Part of a small language model's weights: 2 heads of 128, normalized queries and keys.
MLP neurons of a small language model. Each row is named by its layer, matrix (up: input weights; down: output weights) and neuron, and shows model dimensions 64-191. Each number is 128 + 24 x the weight over its row's rms, rounded and kept within 0 to 255.
After each neuron's rows, "fires after" lists the tokens most often just before its 100 highest values on Wikipedia text that the model never trained on.

L5.up178 [112 108 144 120 121 134 110 116 116 145 143 150 109 108 139 137 197 145 108 103 101 144 120 103 134  84 119 101 109 128 113 130 152  86 127 107 119 122  92 113  78 115 162 122 112 112 169 142 128 180 141 125 158 132  70 138 143 130 113  82 121 150  96 168 148 144 115 126 106 113 113 156 129 120 122 140 124 107 129 101 168 173 147 107 169 142 144 137  96 118 115 108 127 100 161 149 112  96 137 155 167 149  96 140 119 117 145 112 112 102 141 154  93 147 128 169 167 136 151 101 143 129 120 110 149  96 133 133]
L5.down178 [161 113 148 136  92 140 163 131  87 142 127 153 114 145 151  99 137 147 148  95  82 107 142 105 150 114  93 103 138 122 118 126 161 150 122 114 128 152 105 163 140 169  68 127 141 112 126  87 185 183 157 129 143 144 137 140 110 133 153 126 125 118  93 151 147 200 128 152 136 124 105 134 138 140  93 100 116 152 142 142 114 133 118  75 141 151 181 168 102  87 114  84 100 131 134  91 125 102 115 124 141 119 110 146  75 120 134 151 141 157 124 153 142 137 115 148 113 104 132 117  89  93 112 113 118 117 142 157]
fires after: " ", "i", "ub"

L5.up377 [ 97 129 138 142 139 118 119 148 159 120 117 156 148 131 133  98 138  75  99 111 106 110 151 150 131 138 128  96 148 135  89 111 167 134 143 151 118 146 106 111 150 122 135  77 102 122 130 190 132 133 133 135 108 117  90  93 120 112 158 139  82 167 115  97 148 136 142 164 111 153 103 124 132 116 128 113 129 130 142  93 149 106  74 141 130 147 108  95 113 101 127 154  83  99 130 156 115  93  86 141 160 137 107 115 136 123 150 155  97 152 113 195 142 148 135 143 136 136 124 165 133 140 113  74 117  81 172 111]
L5.down377 [ 83 114 119 120 133 110 158 132 130 142  88 117 113  86  73 114 157 167 116 152 148 147 153 172 152 143 128 123 122 107 151 127 138  77 146 123 128 138 128 119 163  97 106 136 111 166  98 125 126 102 142 169 115 139 100 124 137 191 148 144 164 120 114 190 132 144 104 113 152 131 150 119 128 174 128  97 131 147 116 121 103 155 133 120 144 123 172 128 151 130 104 100 119  84 147 130 125 140 136 104 121 110 126 114 108 180 178 104 109 124 131 123 147 107 119 127 141 144 150 142 134 115 157 147 110 131 108 113]
fires after: " p", " G", " l", " D", " V", "cc"

L6.up701 [130 130 138  84  94 136 114 136 176  98 100 122 147 116 101 162 143 132 144 124 119 104 121 155 148 168 124 135 159 137 126  78 174  88 140 171 117 126 142 136 172 139 103 133  96 113 115 121 130 133  85 116 142  93 131  92 155 144 140 108 118 110 158 123 143  95 124 141 149 156 104 131 146  83 114 158 112  98 151 113 124 148 111 144 163 139 128 119  98 120 115 124 125 136  95 195 139 103 120 111 151 167 110 151 116 128 121  94 123 168 109 175 136 132  96 152 124 137 130 174 176 154 164 133 123 121 133 181]
L6.down701 [149 140 131 133 102  94 136 110  96 180 147 119 122 130 125 136 161 145 120 104 138 154  71 111 119 135 118 128  75 122  85 119 130 117 123 118 133 142 136  96 152 131 140  75 140 124  80 129 103 118 104 160 103 157 131 178  99 201  82 106 110 130 128 116 131 122 170 144 143 100 151 128 113 149 134 119 165 110  97 107 123 142 110 124 110 130  98 147 129 124 161  94 121 142 107  93 101 147 117 105 152 100 135  82 126 129 161 169 119 127 131  89 176 123 146 146 153 143 121 116 126  90 122 148 131 151  96 104]
fires after: " V", " p", " C", " part", " P"

L8.up737 [102 107 109  82 116 114 152 110 142 149 149 126 131  63 122 124 176 119 119  83 150 111 141 113 141 155 165 116  68 142 107 145 147 119 110 142 108 147 154 111  92 116 140 112 188 120 113 112 129 153 138 129 159 144  71 111 111 122 152 185 122 102 126 167 128 136 118 135 139 105 136 170 139 138 159 143 107 105 148 111  82 131 121  91 132 122 152 131 121 125 140 152 121 105 115 153 112 139 125 133 132 143  87 127 120 137  83 128 112 120 126 153 152 157 107 146 103 165 146 102 104 136 125 120 136 137 178 123]
L8.down737 [129  47 153 145 124 129 135 127 118 135 126 138 105 160 108 124 107 114 145 133  53 102 126 175 111 125 131 111 163 137 156 178 152 118 133 143 137 144 132 145 135 196  87  85 137 120 127 138 129  88 127 166 123 103 189 138 167 124 121  99 100 124 144 142 141 153 128 150 175 144 113  84 110 103 133 143 126 149 116 103 128 130  70 118 119 135 135 133 137 124 152 111 117  91 120 119 131 131 114  87  94 107 155 112  95 110 155 128 117 110 138 130 113 118 162  86 171 177 131 160 104 103  91 112 156 114 125 127]
fires after: "==", " a", " ", "el", " d"

L5.up525 [166 178 161 124 143 143 166 117  91 123 159 124 108 106 123 143 143 134 166 142 100 144 145 119 139 111 139 114 124 164 124 131 133 121 170 144 131  98 161 123 131 106 107 114  96 170 113 109 131 162  99 167 104 165 115 121 116 127 137 127  94 153 119 150 105 119 150  84 135 126 118 117 144  86 141 112  87 150 143 101 100 131 132 139 158 112 156 109 107 144 148 135 126 123  69  89 124 148 131 135 113 153 129 141  83  87 100 125  91 144  95 121 140 159 168 112 145  80 153 123 142  93 102  94 149  82 114 129]
L5.down525 [133 155 122 104 108 165 137 157  74 125 127 132 113 106 133 158 162 109 115 106 117 158 143  99 103 113 151 146 173 118 135 146 175 135 150 143 113 100 138 136 125 129 120 107  69 146 137 150 139 104 151 158 121 126 136 126 118 123 100  80 101 170 116 118 104 118 129  96 141 161 166 148 141 163  91 137 122 132 145 137 137  95 139 106 129 125 151 147 156 139 170 143 131 107  90 122  91 137 121 139 103 114 105 153  86 122 131  79 114 141 151 121 163 139 124 154  70 120 122 115 116 162 101 121  79 105 111 100]
fires after: " O", " P", "et", " p", " c", "ec"

L2.up370 [167  96 107 149 122 124 173 166  60 119 108 117 112 126 146 132 113 140 127 150 135 135 169 142 136 117 152  86  74 122 129 159 156 105 117 107 120 117 123 128 127 102 124 100 109 100 125 118 138 122 153 124 153 143 136 122 144  98 136 123  83 131 131 150 131 155 147 153 139  99 128 121 122 148 185 140 141 135 141 128 133 125 120 107 136 116 117 165 158 112 148 172 146 142 132 128 110 131  66 102 120 146 145 130 128 157 118 179 142 153 133 130 113 170 168 106 103 129 149 146 121 137 127 115 131 167 164  82]
L2.down370 [100  75 124 142 116 157 149 145  91 146 161  94 125 136 141 133 134 121 130 132 158 102 151 133 179 132 145 137 131 149 159 137 132 147 188 120 169  92 127 133 129 138  85 136 126 141 140 145 121 130 103 115 145 147 115 149 118  70 145 132 134 151 100 174 164 165  93 120  72 107 136  87 146 146 122 153 141 173 137 165 108 137 150 154 115 102 112  77 143 155 107 148 111 108 107  86 124 178 120 153 128 104 108 166 105 167 118 109 124 133 109 136 136 134 135 109 155 116  47  97 104 112 104 166 174 104 125 158]
fires after: "us", " S", "ri", "it", " com", "ut"

L5.up700 [156 110 107 120 128  55  68 126 104 153 117  78  87 144 144 157 194 138 129 119 135 122 125 166 141 158 132 150 105 135 107 141 127 126 123 155 136 110 121 136 133 109 133 128 125 134 152 150 104 119 114 149 145 108 163 122 132 146  99 149 154 131 157 106 140 168 131  96 137 140 159 147 143 167 136 150 125 130 125 126 134 104 120 142 115 147 145 141 135 112 101 104 125 116  87 103 136 133 192 119 169 153 118 120 159 113 102  97 119 119 109 119 135 137 132 101 136 116 132  91  65  97 116 177 141 108 132 103]
L5.down700 [134  92 143 138 134 161 123 105 146  96 131 153 129 128 112 160 105  91 121 124 133  89 137  94 111 119 150 117 110  92 167 124 144 103 127 147 127 137 159 120  95 159 129 108 128 113 125  94 150 110 110 102 139 189 121  92 129  99 138 151  97 137  94 123  99 158 136 157 104 153 124 124 123 137  69 124 137 114 121 158 129 101 126  93 135 116 149 150 148 136 174 124 131 128 143 148 102  72 132 107 120 134 142 132 137 138 143 144 160 114 144 144  89 158 150 151 167 145  82 114 129 141 173  93 164 118 119 141]
fires after: "u", "d", " W", " K", " V", " w"

L5.up676 [138 142 185 136 121 119 138 144  97 125 105 102 107 120 108 127 119 142 140 166 159 126 142 122 125 153 141 158 154 142 128 135 144  97 123 130 146  94 172 141 156 115 135 101 129  80 172 158 142 136 134 105 135 143 165  87  45 148  84 144 112 124 160 113 111 138 109 105 123 111 146 148  75 107 142 108 113 102 183 115  98 121 125 158 136 159  94  95 128 117 139 116 147 106 168 111 107 101 142 118 118 104 155 152 135 136 124 142 133 139 115 116 154 132 146 152 135 132 132 163 116 120 144 123 133  99 117 168]
L5.down676 [134 118 152 156 152 115 107 127 139 160 112  89 100 170 108  97 108 133 116 119 140 100 135 154 158 110 128 158 177 181 129 139 156 117 131 124 100  94 148 141 154 145 130 127 169 111 146 139 128 126 110  79 137 154 144 124 109 134 126 122 144 146 112 113  86 161 124 118  97 111  95 112 144  85 156 106 120  82 171 111 109 148 113 172 149 146  90  94 149 101 151  83 141 146 166 112 132  95 139 154 113 101 140 133 146 121 149 167 107 117 148 101 117 142 138 122 119 149 156 138 100 123 124 153 141 116 133 141]
fires after: " cont", "p", "ist", " d", "or"

L5.up985 [143 118 160 112 143 156 127 130 126  85 146  80 110 138 108 146 121 115 132  95  98 118 128 140 141 144 138 150 114 143 152 108 133 109 144 121 108 138 167 129 105  85 112  74 131 125 178 145 132 124 138 132 144 143 126 138 132 151  85 113 109 118 107 137 137 148 187 102 156  98 111 109  88 113 146  93 129 151 170 110 165 141 159 133 125 136 119  99 124 137  94 132  80 108 106 152 112  95 142 116 141 148 123 138 145 149 108 155 148 141 104 101 157 101 116 145 142 154 124  99 111 164 167 112 131 114 129 133]
L5.down985 [132 135 112 144 127 127 133 130 118 140 138  60 106 101 111  83 114 122 116  85 134 120 136 149 138 101  93 129 124 161 104 100 166 112 150 129 105 137 165 135 147 152 123 111 159  91 116 128 116 136 115 155 144 162 117 155 129 113 109 140 136 149 110 140 146 143 178 135 101 136 101 111 116 119 138 131 137 120 152 102 129 189 122 161 140 140  83  85 113  74 115 114 137 152  85 181 151  95 132 141 112 116 167 114 158 151 114 159  99 104 129 105 106 131 142 123 137 131 161 160 126 136 128 133 160 112 116 117]
fires after: "ist", " cont", "s", "h", "d", "."

L6.up245 [158  93 104 148 120  83 133 158 173 105 142 127 122 160 130 110 121 167 135  98 128 143 137 137 145 141 132 193 117 106 140  99 150 130 131 122 119 170 136 155 180  95 125 136 120 116 196 115 133 133 138  98 161 126 150 159 153 107 170 115  84 136 123 128 140  96 107 106 141  99 107  98 144 106 132 103  97 131 158 132 155  89 137 155 112 112  70 116 105 168 149 135 147 136 135 148  72  81  95 106 135 118 119 126 112 102 120 152  80 135 145 104 166 145 117 154 141 132 130 136 164  91 136 122 119 135 123 133]
L6.down245 [121 143 105 162  80  89 120 125 131 171 141 117 154 123 151 105 176 121 119  74 161 118 106 155 109 184 165 121 113 145 111 120 131 160 105  95 136 186 151  94 131 145 119 173 118 139 165 156 134 122  66 145 160 101 146 152 179 119 106 114 118 107 114 169 101  84 118 129 139 131  97 142 159 101  99 147 178 166  62  92 141 113 143 113 103 100  90 107 148 137 116 115 135 110 121 108 132 151 135 131 145 135 129 112 155 117 129 115 129 151 137 117 148 151 110 117 139 168 138 105 181 161 102 125 133 115 137 108]
fires after: " p", " part", " P", "P", " the", "r"

L4.up988 [147 110 133 125 120 129 133 139 140 137 111 146 141 114 137 121 178 148 152 106 132 138 149 116  95 135 124 156 106 169 110 132 164 124 168 134  88 147  98 104 144  97 146 147 126 145 138 108 130 120 134 150 116 121 131  98  99 142  93 121  86 134 149  92 103 149 120 110 157 161 147 166  77 162 133 161 120  87 125 168 150 127 144 143 132 134 110 112 158  76 136 106 134 129 121 105  92 108 133 124 146 132 111  96 152  87  93 137 154  87 113 165 114 142 145 138 156 134  84 114 123 133  93 142 126  98 106 145]
L4.down988 [118 140 136 137  88  85 118  99 152 168 176  88 128 102 162 130 105 121  97 171 160  75 106 102 125  99 171 148 149  83 155 140 142 151 155 136 162 168 139 105  78 173 100 117 131 158 122 160 127 103 114 115 125 149 137 128 153 131 164 146 109 126  97 141 178 120 100  72 133 125 100 124 133 148 132 108  68 135 105 159 144 108  92 123 150 158 167 188 151 154 144 134 140 103 126 111  81 143 128 125 108  94 109  87  89 139 186 152 105 117 121 132 143 117 121  91 120 157 102 142 154 122 142 133 104 140 150 137]
fires after: "id", " w", " K", "s", "ec", " W"

L2.up981 [131 144 121 113 147 124 120 119 134 137 151 128 166 116 123 112  95 119  95 136 130 119 150 185 156 126 171 130 139 140 101 140 136 194  88 141 156 135 135 120 139 167 111 138 119  93 139 103  86 131 124 191 122 153 104 147 126 118 151 115 128 124 145 120  72 143 142 102 110 127 131 118 167 140 157 142 109 135  82  92 112 125  95 157 122 146 139  88 102 151  82 109 173 114 111 125 111 143 113 156 125 138 122 131  87 114 119 130 142 130 118 161 152 135  91 145 111 132 141 127 119 129  77 113 153 109 165 178]
L2.down981 [150 129 144 160 147  98 170 124 127 130 131 129 154 148 138 162 107 122 147 125 116 133 129 119 137 128 128 142 143 140 138 150 120 132 110 131 147 132 127 139 109 115 134  71 117 145  92 120 117 118 125 144 131 133 121  97 105 154 132  72 118  90  91 136 113 156 129 130 123 132 162 126 128 120 153  99 113 126 134 111 156 166 129 105 111 133 120 135 138 138 147 141 170 120  72 151  93 179 137 142  81 111 124 155 105 165 177  80 129 149 128 180 182 132 115 112 125 147 162 133 130 184 120 136 137 111 106 141]
fires after: " A", " un", " p", " C", " S", " P"